{"num_key_value_heads": 9, "positions": "rope", "attn_scale": 0.125, "parallel_block": false, "init_std_o": 0.00262}
MLP neurons of a small language model. Each row is named by its layer, matrix (up: input weights; down: output weights) and neuron, and shows model dimensions 240-431. Each number is 128 + 32 x the weight over its row's rms, rounded and kept within 0 to 255. Numbers have three digits each.
After each neuron's rows, "fires on" lists the tokens most often at its 100 highest values on Wikipedia text that the model never trained on.

L11.up1427:142159142148068093123151117186073131128078177093099242148146077152089195165139108105094096139144111157078127140115117128153156125147129145120136099171099090131096127170102138117175137076107123139112150119119086074074174123151115136116144219185131122107110096083159203146119100130087112136122116079112186133103124098090157109119158039142159143102139167141141156118135133157129113116108108091120108074122120116137110075100083090091181156132122146107148151093149146114104127178140093161123132123110133144083127091111084199150135113092145130110105157133173165105116130108144112079
L11.down1427:164150147171134101174153069171141124109189126124108179112177123168176113145132091119087144135190148112171126153128085172181102086188120061057107099131106146148135126124082112115122139113099118091103140135157142154083106123127150099073110089149063181173157150123118141102147121147120074131104169112126133157106168089106163157137104113071136182137153103112172099151028128140139151107177104129162181139082143151134151089144097111120143124094116142203134134142102183113146065181114122144214210091147162151078133105103098099061124110128097174088145130166150108086080128082105113097
fires on: " |", " at", "=", " college"

L9.up1368:155138072141153102105118103149132085100121078174109110178100146111173144136151149129122102134057154155156122166191097092107132156135145076086170101110153105052130099096148139137127112142117135125116165181115107182108071105125116137181167159161161154113131093203115094100155135119108066166109141088070085133118102068079171090178144149097118098143098144114133167089178040128156164198123179157125154127074130145143097147142127123160135163109051137085161114084159120157104139047150112115097130126089122134200090185152173116196107116171090121116166155165111192202126136108149129098
L9.down1368:157164189131146116100124099201086078171096075061114041141166089142032093142118162126179146111109090126170096126184165082043132096122192131098134139089116130161097144158093127085101156163111116062082108137148112112148145110161133132171139166154088127106102165161073124123109124117111061119132171119074136133091091126094109123122117127123104090075124131087113098120146103123128045068143126137162154118116136171120108115092143172127118157100150125125094179153107118151150153109127093152120100134113134156120137129112122146137105115104110085146138167096180187145112165124109126138
fires on: " and", ",", " known", " (", " intended", "–"

L2.up477:162130090118173171128121094144121117129149151114197138135193103151140117165185097144107117134180200131142133086164183143088115113116128085135160135181136144137117149140111094124147114111153109124145183131174116128133137119137148125151106114123126125161081122113081101096074150123140106174094123153130092174104111102136143131101190054186079152139091181097141139160135081163139116152177195097120168065126063133157193117069161087166129119115150125138159129109175101133148098092120084140106068113101171106138190108124109153153083143105136052110082153103084080154119147085137190159
L2.down477:156122131142146110107128154087149081150145120064109168118164132194180133087121148176136109082084084150148096141060172130145158162093068075128103144156113158134197121132110109157114118096101132131083131144147057177131171115093161170189081107091082157145114148129053161112137131171158153085170144151138102116141103181161083149134132101131097063152123130092158166144128125116095139141187072073139159103085103117151141134087108157161122179077170082115160129165159134143047129092128115246107118117084170083102137057159117169135139135148142103113140122141135134124077111127068105092
fires on: " or", "d", "id", "ade", "lad", " Fat"

L2.up320:182148074171101137175092163176111126090107160112143072157077136151068128135110087163137126200158103160113170130181081112096085148171109102140068135134092180185130141115123166080073103114112121225166106109157171178157160102150153180128150085127123120109107171187104116135096115091096156154170103200151132151083140123077116148174103167193118100151071176097120137088107082154119149097122136174098115095191126150126118101180154165119117130080125135103177133146136091064166062120139114131184106148140150059092123158081153117118116115075142095128100164091151083125130160117138167132
L2.down320:087148119120119085108163116101093162137181155123122109122119139141134091083114121057161096161113182122129098141162089138116119128136115120160130091096161140121176150132119153160069114119136127130219126147136165138103108133149158146114136167138121116093112167130159071114153141122096131182114126171114124042111158186149081095106109187119108185132067140162110114131141091165160132180111087127080070142166152180130145139129121124128149114065104094185124128098169134184141153136107159048114081171156148128068119146129125142144194099134174177183140179091132192152131138175189165177
fires on: " home", " Home", "age", " Me", "me", "ation"

L2.up400:144103109115161134154129112130126095111122152158103112135153090116163142182069124149143178164142115132128147117095113120105142092171139087112136174137068100133081119158075118128108116113141118078175182160067159178115156096121156105109048037209127163143083108117090109141159149117130139123111155128182128167146136150107170112165136090102136151156178116127161145155094146140100113112136155163075123099052142118173181139173128080114197144146121160109070035054147138073154166103093134105162127148089046131100104111155145105195207155081158135134100096115100090094153114081148149108
L2.down400:135115125157176121140182137147127153120149129160131114194164118093133148094133177133188142154131159127117174092141161103111089106149092152149152067131118136126082083139156103103087139123095112216150138149071139137112140088100134037062123072150146148145192135132086090098129173131074179167103105145065102093159107154121114075144107127102102162061141180117074076110094163102113126132133072192058153131158111167141117108169140146126120097075110134100116091186108084076137090108062100151145085106095162116177075138146129103178160138143126135125097088108167144130181126104129094128
fires on: "ll", "J", " Y", " n", " y", " J"

L2.up676:182090084125103135111104136126071093151125171156154096115111165084157139143183120125121100096104190158111149071187105130106087157187105164132151180127145128185165130150133156159098101160135139122101209139140094026106138131123140170154123153143088084082180177201132170172084161125178090205164113148113113134164092140082165164174144109108115169114139180155091169156087115173110118141181146173083134094098140111089132084121134088112167122071155089134158072116175099115148146094154101168068107142140120091120141166149162128161114123163117109124106099180128157120097125126111114183
L2.down676:111109117123118117148102157167169126091174193103067125161090097132123108100095185176083160113108099112122155168107090130113179115119117099145116129142116113148100164126160177154187140152122129119115117100115118146198109170158114100128096110136105222111049110100154100097085071123090124166126146090118186124152139166127134114112106110151129093144122138156120120173184160075144126064122190071120093123149154178169047094115117137156084035136096123164087157138099140179109119122068135088119131103131134167142102155099126110112096109110147097105141138139168144082128093103166165112
fires on: "s", " TV", " United", "ing", "ent", "n"

L2.up518:141068137169090181190150190120129132137092151184119137054172116082088107125101125160157130119130054069122214128153071106193209106167125148069100108101141129076089117106098128087150109093139130127097109125128160122142090147108099140110142140132106131063074080208100133164094126165096075088107173149159158158155100110088095122110117170179093164178129164101136150123140116159106137115100103169099157115171084148102131076103121119087161156118116137078075144097136129143104100101191163164107115149061155125135124122107130096118103142151127114133130184133156132116170141091131123114
L2.down518:078047142162162184148103129167091161120167114161098129054144110083129143179116168087129140147118129077106136105094189112154083150159148100097157100110143173118100154063112173121105108155119127149159112140069136126112126170085169063069209114105156091059102087132115117069157194114138127116112145150144157145161184144155114191082082116091090135129132108106163065133100060087167073117176038093096201138119126217106075141133166114124154122075074110113127130115141116072162080160099121139152107190102157148092064149111158106152142157172136119162132141118118138150141154139108113122
fires on: " of", "p", " p", " for", " to", " www"

L2.up322:134154127121082138118097117081185167147104146143059115142119118102085100153115091147064078147109134141155157128188137210136200122092120157120167072150121109075111146110116055096141108099121057044093128122183169056120069118140100099153139159107137183095129137171087185113065075095155103129139135113204122097167051112095108108136185116126203106133174117083124147081154128143113147122151144168119166139206159107186151112166126128086192150117107150143119143085074154078117137106126145128121169132122125153079122192145141144073078144180084107120119081117097143199122128119145144147
L2.down322:104098149124115095123126144121172130161141102159151162109094144178176159096148144104150155117127166091135174123156167152147063131154122111130130168151153098090171126068138179115138151147118134129118078114096144168080150114123119099142135099144174105196172179160073121115117118140109183185152124096067130120120120169169115108149176107135113161114142173132125091193107143188162000166112120139137157140152088093131126132097191139108134139146165114131117118114133119138143178139179126153145166163164118119042093167120126146069152078121187145156082150167135085167087165152208079146
fires on: "\n\n", " Notes", "men"

L2.up1441:171076133180141164164129134092120100167153116138128093139106103124090128106133137129056182079111114179133157089156120156135175126126118137130119155163167133134115085081064184155099100125213085133107126116139101144125124096055140201160103154166127128067087094127087099148128112107148089181096144201147132126057158164083176170057157121170134122153151145148083165100148153166067146058109129159145098150123129149153106105080107114101122134133155167099105149168109091153169153107110114158139169147130099094207120131126109135154163106159122082164133148162119199167108152092086175073
L2.down1441:102120088089124093133149178150113129062136188117106191097075121169069051135158110143114153135116158108085134095126157068159089115125062097206097085125167121146168131128147130166113178119121100130106129150175071148112097116078173128161120147164151111145064148008166095167155141132176124096151144093067200140085136110100038152085154121140119163168189138123083151096049136126094153119088155144102099174082140170100125157086122132127116090102137178081153129130132120187141076109111097098111149171141113157154131149137131161207197077160105087143172137114150071099108132125122074129
fires on: " |", "s", " round", " Round", " Dra"

L11.up149:128151097146056097175153138135108115135166127108105200066107095084125159082098107139120113138089120133103109129099098096164177127139142134099167111122128125088147126131158133090132135087080153113121165146137114131140117100170112142104130155119072135067157166146159137131120082090140126137100162130185158147201111113149160115136135137112076129134086174085199089194154090208086115108096180127140185101166119085115157140147082131119126169112165148101119105136142134132089141119157091101058104122113128100075118145106127109150105103073079130069159070153165113188115163081175151143
L11.down149:062148100105200137096153105126133182132147111131213099111164186138106119091129132099117140095096179137149129092158157169106159142138085134118118113145065142086146110157141169127130132091088144159128110102105142132076201147110128123127155126142133146171124145172121119134149143131117135138143105092149133168159139093153184139143132146080099149167123075187145120164119119090166161142105139180136156144140100139168118189146144199149144121126091065159185114102132155128165131192167125132098157148099097107111146155103114098086147085146132153100121116097154097179086108130110107105
fires on: "-", " \""

L2.up29:147137123147085107175057125167136173138201104096068110152100101092163146065085069135098157157189163188133169173169097161108109048123090109106175165158129090040081155153175150109149109126071121183079158086111164148133117159135187114157117177100099172100175095140108096166102094135100111165160154124140174145110136142104103089119146116159130091112116167156123158055085130175168127162136147128121089097151100146131130144140126074105115156045157173101082118150113152128092110077114101117121103153081165157090162105125198136082068119087145108151162135072048109090120047136092101129
L2.down29:073101157211126127131105165115180112186152111120126133146164153081115176084129143084101115103152078153122107142096083185118034115113128099119136099091109107127131108166159162079137104111077158148085123121122135100141140160156163105092136153137091085101164200162083183117051142170141153179096085126119119100133086083118119064118061121175132158085102177111143091186068123188156129176093143147121124159093130080145124085099107160121131113184171122135106143135145146118190087179153088126104167152114161199082110053140171157119111145100102159131155136126113202116145097206150072144
fires on: "\n\n", " Result", " Website", " Notes", "we", "itation"

L2.up1689:155146126104092096125143103137161193208130178162151124128149107154173125089106129154121100137130144201103121124121066170142140119121109129085116153135139143109140067147113125114130139097146102137138114099089148101101113178114092195153135102078204120117107145143129065133149167142150119129169127100172151072167094064128152162135135159093173122110119089155155101063146169135120070147172173125178115153189145119159154126177138119136134162106149155125184068100098131130166098166088132139143128107118110133095140106079129135040085154097123086166061148127097166132067060142159110152
L2.down1689:101153110166139132138083196115171130103099091042149126138151107121127140116137155180194135093149127139154051139170109109113140168095111147155122138153151135074080084132157132121106123045157134091150167169169145111134117128160164066170105189130122124108165166191105098131143089119107139144136137120110113144148115072116138095088111086173093120115111174167108135188143122083100105121157155125162084127144100095134156061151120122131157122133212199116183116169102134130132075159175134094156126150198113161144187125113171137136115204148184145118095089128100174162161126122106122116
fires on: " well", "l", " she", "ical", "ick", "ed"

L2.up1464:173111099216138069124106140147116060085125123134119182107090098156113134097142148147117093145065065134134149120158063068138102177110152073100100101093074153166183116092079204096120057084188137122129142148121121171187123116098124194111143113197177171103070129143173063154110133064165108158160158158136121097151117158096143148135150168173168117093100188138095120171089111144100132086081116158119083104113141154111160134131143153145139198115059198153122153132127164144170103088137058117184166167158142102090143143081173107150122096117091071147084155159134116086124124171128136129
L2.down1464:133132113121126138160137095156089188137055099102144152153092179159078142160150130105156076141118104126085102120172083158136120128085117074128085071112072108159156129149126085119161158140154170136114133137118135148144115090165129136091152101138165134116122198142098143135177183092073135155167155084110098126183157063101078132096150161122118160096196138140104178144092130083086119087151117146116137153053086190018124166124136127159101121111110123170137155099128071180181115139131110104161099170103107155122140116071134167159138108119156173141148168166090165131073100162127108123
fires on: " O", " Bo", "me", " Me"

L9.up1260:129084111187170178136146106164062075173099058110156159119134094106120104142114085150157153094122115105110186108071104141208112135189045108079132112136138076167122144137103119130136114138158169090154172071161183115135120071166139087069172154148151159148137082149143038087141101207110144121097103116125131116099088069089161109128145160107114088129131171129101169127129139150173115155132139120103123161134146066157106157069078083173073128110129117135127101084078116178191150188153129194136173155104092140128164127128174080205157131144127126190143135085139194141087145161127119126
L9.down1260:117042177101104067079166152137152123100146135151109103085119103102126169126108123094140120129097148187163098095097181123174097164117176164130113187136123114091092077172109108140152148145170087167110151125166135092085167154150197055099126081131132064110080114150133117135113105099094150100162108079138122071161085067174088100175132109079128141117139120164103123137078130134163141185124120084093122177148129176093160165095199153165122135127129145097168114128130172082159174099123111109176152184153073159069135110098136117114139122160110158097157150121188151104097124125143156077
fires on: " and", " late", " 1", " use", "ning"

L2.up1649:136087168115195199128146097193149099087189117127109147107086156150179166182114159136139191154105090081160167134117102093134091138115121105177168114144105158111138141107045178138077080196117125150131101113151165121101140102123110130155128173132108121145165130132069211177104132137193112168191156107103111146094162137120117123063092106116131160148142147100121091161184136156138154122068153103166088134167112080195068134145066068141064115119157081120125080194153140152169159153103090115133113113156154093088140143109136090147170150101037090136082139184072128204193140081083185123
L2.down1649:173144082154177110134163160154082114131104180171180167166151081134139090149099138094082133164156123150091163116129105145143144105172190105153148166104138150161114102148139099100110149136119087152103150119159190079148126090122096128088174154103112173123138101149120121102160168099128111122154160094116089086091118136134079116114090064123115143121138045201108096185143075120183124085153124123174071103113101121087107133110162147132121094136151177106119149138106141199118121176074167119070119189122126161136136175158159149094167184103083126142188198167113133108075097093088130135
fires on: "d", "am", " side", "II", "ry", "s"

L9.up588:141110091112135142093067127131091138099132138125153135143151139153132090192115144134132163074117175116181127085065065172169149143115090084142142119109160182107111136157107116081158133142123142113093111118076152093138147161159097090160125196144176090193135092135104082157101149100120211124179089096146157147132123151133131121139139035143051108073097162105120165089105170157160134183108123105128118106138096107131064159141101100183185213048066095077126100121116133124167122095131068104129080134144124110128090118092091174131144129140113102086093110151076148114141135147117157146
L9.down588:153106096179112093132160129177137148179124129097115085125085125196146140121133108170053130206085125156099124119199155139149070124126124094106130172113141161146141129158123120186109110116138129123147177124112108153092108149092167087117110087088124169104097155086113082108161077127158104153091162170088103130134177086125124167162089150099148123111129089095119064143151159127086115054127153148146143141123173160128105108104154174135105093152184158102092088128132122075090146156130175087059152120103097166110143153164168092142151126117122166115120196158151086141109120116145139189
fires on: " and", ".", " or", " (", " ="

L2.up233:121136128106149107115167143095065109156048125157134138141113142111081121119105109148162155086071133123107165100111106184168161167148144107141139144146166159111162163174069084126170146145175094086111082144160105114126141111138140143141131114138189134134144105152079173195075154142175120175140140027064139138137098190150140114144161127125115151168133159067158104124130175166100095118089147127148176084121186162117137121065127123118120117116135068138141083117101094138148138164133140113096082172174070154076137149120092098096150188135070100117062073128144131129149115091121135098
L2.down233:138158113204121095140108130111159085177167149060110127095145104109185108112153172183097119157053173145166153103132097177078179129130117075104150125186105134153095117157117101157184063123113175128137159149112114107113155128074139142081139111100134179094147151173145157154072098126086133072144156080137142148135107208105176137186139120129142137160076149067119156153153167115145154134114166112080105102139157137067155135126106149111114152117135154123125096070114094146104120198126121154102147052122122096097117151127059112199114153119089089079124157089162106107103123160193136136
fires on: "s", "n", "b", "in", "h"

L2.up413:121131103138140200162125160104171102107181153150157101180110090087136181153127116150112152157086133162080129162118126089086104137183127112115066085145172146157122121070214136134066094086114098116131134144074109133085109142075099153142097109149062106146159110145150102104139101087151117164175163090131141190110100122087144127149071096191118158133169146164162120118100110147142093113140135134137067171096070161148163153140127117144145193130143138137078079102178137084176121091099084148101151065135113078168142085098113168132076099155139054138174167093127090137111108147162098151
L2.down413:077128073121156167093129144132152146080131120120098152157152150150082090126128115014169140196163145156120083099156154083156132145124111103096122110137099095080104139118131133139078163114193152207133063145078173104104166103112136121142095091098106130132088179105125169196224100095147173123176142109056174113064145116123148109180125114163154143111090148090152167139096169117096099119074086143137194097122114106153114100100174147205147112142119144098169098079153131090168088079113117090133122137155135113107129138121107088097114094149128090145175132143153085137146108174094142069
fires on: " an", "ss", "ed", " runs"

L2.up806:158052134144111086110139110179153067095106144176139132147157140057156120142072123149149131098144131100173171091104063114144109084165092106082146118171073118158179143135167109166121093117177115134126132125145124116126115113113107114129109140118158127078130120231099119156115191160134096135129133068152145162169110179089158160105057131084135095104109183067145092152100157147141119123174166146138142150124130119164130116159120110158118152110118116144114084099191075122147099183133137103150142083121086168121043135137187087108123099104147129154140126179123101111120095116136127181
L2.down806:109096115147158174174137149185191094146136159146125126123112188082137078080124115145125138123107091148131215119134099154133078060095105210143086113077096088150137154146127133145110088133155155154131158143155148103104122060089151129179116153117154140098100109155082120183111157189114108072163167130071140085145156124120123144113080090064104119128152118099114147128135133129113122116127130146166160163122153112134118115141133139113152142141072096147072082133175146083163123111157129159161122134095108127140098102116148119097063077133062130106087105114086149143159125096109118143
fires on: "e", " J", "ie", "J", "n", "ed"

L2.up831:129129113144161160107134165151096130090121161165171137074078115098107093121115117158145127126160164120143141108132119180148090191089149142098050066152104119141157095118080157124089177113179114083119115101187132168138107083089162127175101160153127183113118136115192101133110171154165167189180076146119117102101094136172156171142118201191126116161106143130135132116109111145095100125121181176146109106151081135113122091152103085094133145089139126096113085049122124044201095113120107107127121142099096090114139144111132171139137112147112101180104132080151142151198106125113105094
L2.down831:173090166105129145135102155126175118133104102141136133103134163147172113069108127139147136150080090109191128132150133150064086133182139120112124077131124118160175128119146123093163043160122079083073161102123156063093143090127103106132193060131160094181114169152163156120162104122115111145167118088087179118151130100151094128103190153188093102146088121103127167138133184136164092111097148112124162122133067123098113056114090103081109148152074122145102187109166077178128164157132193072131088088156133140120105140077157163164158131132157154083095113118119149197180168143099203110
fires on: " as", "It", " was", " Rank", "A"

L9.up792:174097154110164151113117084135113121147120092134102155096119101120170151163127147135093154159179119096124147070136113153114148079115141088141169121166165160071112091094077132128141083145167097117104163034120175153064162106151160121169114120095134169135123065167064104159099195132141140114132129119145164070148140096121110139137110099166109121138105170138133146145075062137122127191067170124100184151145130158150069148121132052129165197067065119115149063118092124123158191084113096142102148153153112162154150116092150062145140081124128104210088148191123146130176108096122149117
L9.down792:133161088109106137111073149170111125188172119142126148173144100140100088099067188131095145140120175144144126136119141107117100118201123141066143148167118094124165149216149131108104109155115150143070157150056137092081134141097201178160142141137116083097128135117173127150135142171094091173124117152067071143109144111159120108171122100045140142138167112133123129086131176182101160118135097137055111089122109140135160081118134231097095127149139164092137128117101121129136138108128111152180162114149132102168158158086136122123135171138097125073115173082127121148132152152177138176
fires on: ".", ","

L2.up1668:159150071133101137130113169083115118114101149123106083086129116090175170143085147149180135089102111072162125120187092116148098112149105083174115111120173110038165140160128160096142147113141075130104095104104143113100103138142100156164158157184153170083137137158087145145152152126146115096144161121149183167099122107093154084099121151122092149131143079180143125121134140172099042129125139168220096123175096160072052122108150078099131133143154127085118163102171111031188120114130150139106156144116107114124096146090096136101074138153096104140104088110113150130162126147140046105
L2.down1668:153128132151154092126087174136114112094107120124139156089137108182145115144169145109149078176077143162141161105100100078100126148116151119077167105158115179093088141146166095155120138142169119096171152138132118183165116147121109090134134089125125163109154150101085116138095087115093130134108155156174140144080107094095199102142208119080086169086136109156183108065059113136131104090091127105144095115117046160148176122138159128131170118149104122142143114139150106128176118146132160174122145196137067129109108133134132116185091102110127138146180152084110136166072166084131064092
fires on: " W", " to", " of", " Pld", "s", " List"

L2.up103:081123116151166164120111087145074099127143176090116130142079074142151124142117132154128140079070194151115143104160142101126167101088119126092104146138064108147113139137106134141152115151132094086123194145144146089084158136138141117180085123126149127145127125161100146139100147112108087168087138115153077136137117171134101138173137107150109213152142155089099129173090125128098113129150172162170139102127061124151165137072052094107152151110172088149138098144156091095122139138110080141103111140120099125116127180133133090158178168090066095135064069203108147182115169096165100162
L2.down103:195199099216143170118110171145140116114172106125178154111135123117133055061067117113061092132143130142098127111106119106149163129135094145151130186154126176175112083122106137124180105147115117181165129160089104137149151168152118138128148138096160180123087147186096176116126127133113168135092136115134141128133105161147160092159099160210182131135144077120110097163186169064154135123139146143100172111144108164111122126122120119158128109147107128153137126095124163186145122148060114093065125182152138100126154082075115134148179092110162126114120181093148131090141124065133221155
fires on: "s", "n", "d", "z", "el"

L9.up1574:142134144097127145171078114142056139111107113114146151087097110043099098093133184182134163148066168135127154141151069142142141134069074082136118094110118180129152131127174148086153087154118147120102184190141152201128196115153165189124129174120102181069145133108079144103147154140127128154169157089118096099103072131139124158116086126144108185175122153090121087097125080163132145116099089139130140111147085124165116096133099128149109155068134165108156128134133150120086130093098138141133091141131042159089157140094221060119103085145129070136094144143079155148122079085108136127
L9.down1574:191097063160113113135106119182096112110126147147136126132132105061089144152112165194092154149145127108092198097124078141169121140142069134076156106135161161108129159168162124128111100126147102100106173151139148173132129098126133186112117159119128137108153123156086128108114123158135097165157110114121111139137058138084122198109088146169124126156158153068120131161121131204133168111093157140128116114120079083121114090127098095110131245085113125113115106121113145133124129098129103139095136120106083115117175167102155121174127151158085083140078139148117113183117132113117092097
fires on: ",", "s", "r", "."

L11.up954:156138113166071166182120139129131092159132138047145210153146092091079179154118157143124102153165134112146181114132155121169125119133094145127107141141110135081082158103131142086150071142130150113135131175082123109104129105117155097120136163156174083120159119100103091093182079149122065116165119150175170179123121126113140099137138123115101167138115130181154138166134085134135117126098108143107112166115085119082112083155193157137170162088121169140138111075145094168109127106172095168151084129112140081148181079157106087148138085166149108149109078143149171105093127109179078133
L11.down954:090159130127146170144122066096133130136089081158088076082144153217116144114089154137081166094158160108143126119127086159155117103141137068124192125065133067120085155140082154144107159155136108179170180100167097123136143082110137121160110117106129196115058173117135124162078092118151097125135114182105149186119150114197135145152162112081141124112141177135189119101123118181179139085177182054100184124164161142098115175171135125135077157176100094095122194169129091094142096179134104079124155076113134143118159177128108122148127097079114185118135141141156165118107120108185144152
fires on: " |", " at", " prom", "fa", " comm", " prec"

L2.up57:127109117165111105144094107179052134126138125111104098189080142133131116117082132134134125136169184107105161109145146159109149090189161097168101164137123079112122157150116145140167129115087145090075112179185071146150132104153075124185057103122126176160143128192066120092101115185063154133166135114124119185113151125100119138147106116144081172093113124058167081115114063175162049074168132125112075161143138070121100123130127119174117159141134136175178104133109065134119171111141064110108111118123106159143135140164141110098144153104145090143075133146089065175135115016152116155
L2.down57:063122126185092119101105113149074125144107142170164132215130191124058148140142084071133153123154117111095139128093134108083125094085153144108125131119184155137073171108078058138123158137096129151106080107103119108137125081142142038105153122099113117120151129085106080036153156101130136111108160098105144113155164110174086066151078181168143137127167153189138043112167075105185151114150083136086088064142130116155126190089099171166129123145134141102053166150105146078131162141135164169079063110151199170126176126090120112151120172084075158139139124141129129109074234117101110149
fires on: " ass", "N", " off", " All", " exist", " Up"

L2.up1283:155128114221088112130141104175175146081127088144159151179102142110162138141121097161125152138146135147157158080138135133153066115099104062102149114099161132148129122152145171144107097099145118185094130119114105149144094151111087213130126109106123163116198092131135128137081154171104111137154132097118141130138128141140115153111152126149108144124112169128072148082160115144101184103116091136179071110142158042188162099138122074150112132108152158155171128119142166152143157133097073110145126105104115051108112076163151156160163098162136095112075133127086106160058052098137124186
L2.down1283:127136125110146113088172102159140141054125154126103109118074144202099158126125067166221104149136117125121175055183119115141046134055127123108123076050095127152135217171103084139085146124159111099154138091065150139144096176155094076198165171068091158206118167042101098139098116112151116133144152125051141147166061152117119093120118132147157132136112117154081101145143166143124116171097088113090170170179135094120167067187139099117081128122152115144151144160109135078135134133116087101109064145082120105099173204141040104095084120122143094055155142090091158144142142151103111134
fires on: " —", "e", "ing", " ha", " signed"

L2.up1119:109092085171134187148145103163136138096134141085139084107109121095115114144149059151162115162069118137183147140127160167125170116155094146078080062095120135175094146129082123097105175107128084103138153088120147087099132113141137115098138144167064135136160157140125094119121127149136153144138075179195100120090119096134107133080103103183116129172086183090165162117193154159116169089112164117195104120143086127165078081136063109113136115124127122092081165103125112113207111163127150174144152117144122142207097177090103155095083069166118115155157085144143127150162146143080119139
L2.down1119:089162174140161125073111095165107138123163143149092109074090164123196050105124089158127107099128108088175083195157166136119108183153080161122137116119129176093132102113166110096094112156117114135112138077155111111101192180108068120169152106095162070122108160123087120110093109082158121139151173127089109152114142091202085086043138079104070109124164096166159123091167170152170096131096110085155170079176138161138157121118074092095188081140140155114153190086128112123112185105159185188114102096111188132154106150150155167099143128148130122121210119139174152111152123131086161133
fires on: "A", "1", "3", " 1st", " was"

L11.up89:175170127122136208135154096152113118086109129107086148134168074050090142146151140154098165159144129107152170081165105164103140138158089109129130163148143164100128100140170188107112058152106099133095131183165169140128112108096165141140172156110168169075128066153106153137104082166127121163117058114139122114131090088088135164097142095105099164156157119117147162207155083159117142130142185149091081107103074138132088110109115112143134190126099159156132142113146166161146098109121094167090139098094121163111090138103108132136165119189110107133128152134061103153193146091160112095
L11.down89:138187111141104130170128124158059069090137108148114085109126104035116142172077152137136160098135117088177171117142086089097168169179085126130152126142131155072102079167168156094098055163121122100114124128132161158128116098120129164102171127120136150078158125153098139120132116177123091135107109110145147150127086122100114155085109118127140155155160145107116085139135113202115212123105170211104093088124080128137104095113106130101097226121108123128146176127113107146112151125106116107122131155131101129136137140078135157129149135132108085143107163140101125178135131088079117139
fires on: " and", ",", "-", " the", ";"

L11.up1419:118135134149100134176118144115107182136063189092137172183127091126121119208181141140105152116131116145129101105121119134139114097145127081100084072086157125139128130103125150127102088132144089144055114074157108198086145050136134159186141126153122144136180106172083179092120129178157041166107064067107083134091146084160116129182154107158135171141169171111132112092095154146098101092158121127154150123119115114071130107127085079103154226102133162123169150103141180114146076142139169121154124126148052115117120152080131133104149114178163033142169137114086071118115118081096125121
L11.down1419:166131115091201056087071107090125103151187098099143157159095074146146141131071077121104074157099125154140110123158113068129173079135148109111130120132195098096126122093118208158147132127144095146141090106096163127145123172149085158159125171191125149163132124111139146147157100116108157142110158041102163120163069163090084095179145155135129102121110131093174125155054127161082083108118092076134107163085200119135077122036128141142099135150111142026085139131142057099109117125190130113141160187149081132158171124049161129132175116106169105122123149096104077083135141171157098131
fires on: " an", " of", " Bi"

L2.up96:207136054133103146167145175164158149151139149154130088147186097061139133112127139139127143094143163166081164118195121127163152115174149152125143134137137109092109221120139112091084112170103092114077187122147188122146095141069118178154127149124148169108140093204129187095126140171090083129110158105102132135203147092113083150134140151095055132158149142071124078128138067153155123151104170149137138120122151144131112126095147115167142123154157135107131158148125103065138155148075168091099118107085109105131140118139145172093156086129143055164112157153130137131160175147088108140
L2.down96:078158149126154134113134179109141151157144203155112130152224152188109159128094062126072105125108090130147148107100120165167144096083150153126131139118149115104078174106130160150059105130066215085124104136122128143191126170099149148125164076116141116128154104141146170127133125157111149131125182103101154173131109120178143194109189154114127163128175177188117109080145133106183116149164170151106067054082111156062170124122164194142142121102117107175083124103127212096117069111069124078099110122061131147142076137119096156136099073158097131119139161116088170126074157119144097109
fires on: " in", "s", " s", " of", "et", "offs"

L9.up1635:157129073159145081122147196096127081119118154147101168120125115127165178193135077138108164111128138152115154091106141130131133148187125125108126143135110160121109168132116084120075082172161133174103210110163080166136122158147097138125154081109143097168148082161112108074118173115047127081087092196216100086145109156133144112132161091125186142200128182146114110126116162195116152095090142182129122131082132073129145124150136124099104125138108137124134130113150122067108155056153089140080099142152115080121127099112122111167179148113079110134145113132106113099124111122091118135
L9.down1635:086181146145148165144143133150150125134108173110139135100139146094125112075175084160161137121148126155157181145116128167148123089134084098138105086122135126097065108147093133086114145135070164128097109152149198068101126146130080122123078087114064177190058143185156191094151150137162154093145151121130149176074148135130145079114137154051132167117092078131172087109083204134179054150188095108153160126120133168131144104181104131140161142084143127159137134038066178161123141188118128175097164092154119108055122133126122119124123067178158112188130171124073118144134124114122101076
fires on: " |", " \"", "-", "\n", "—"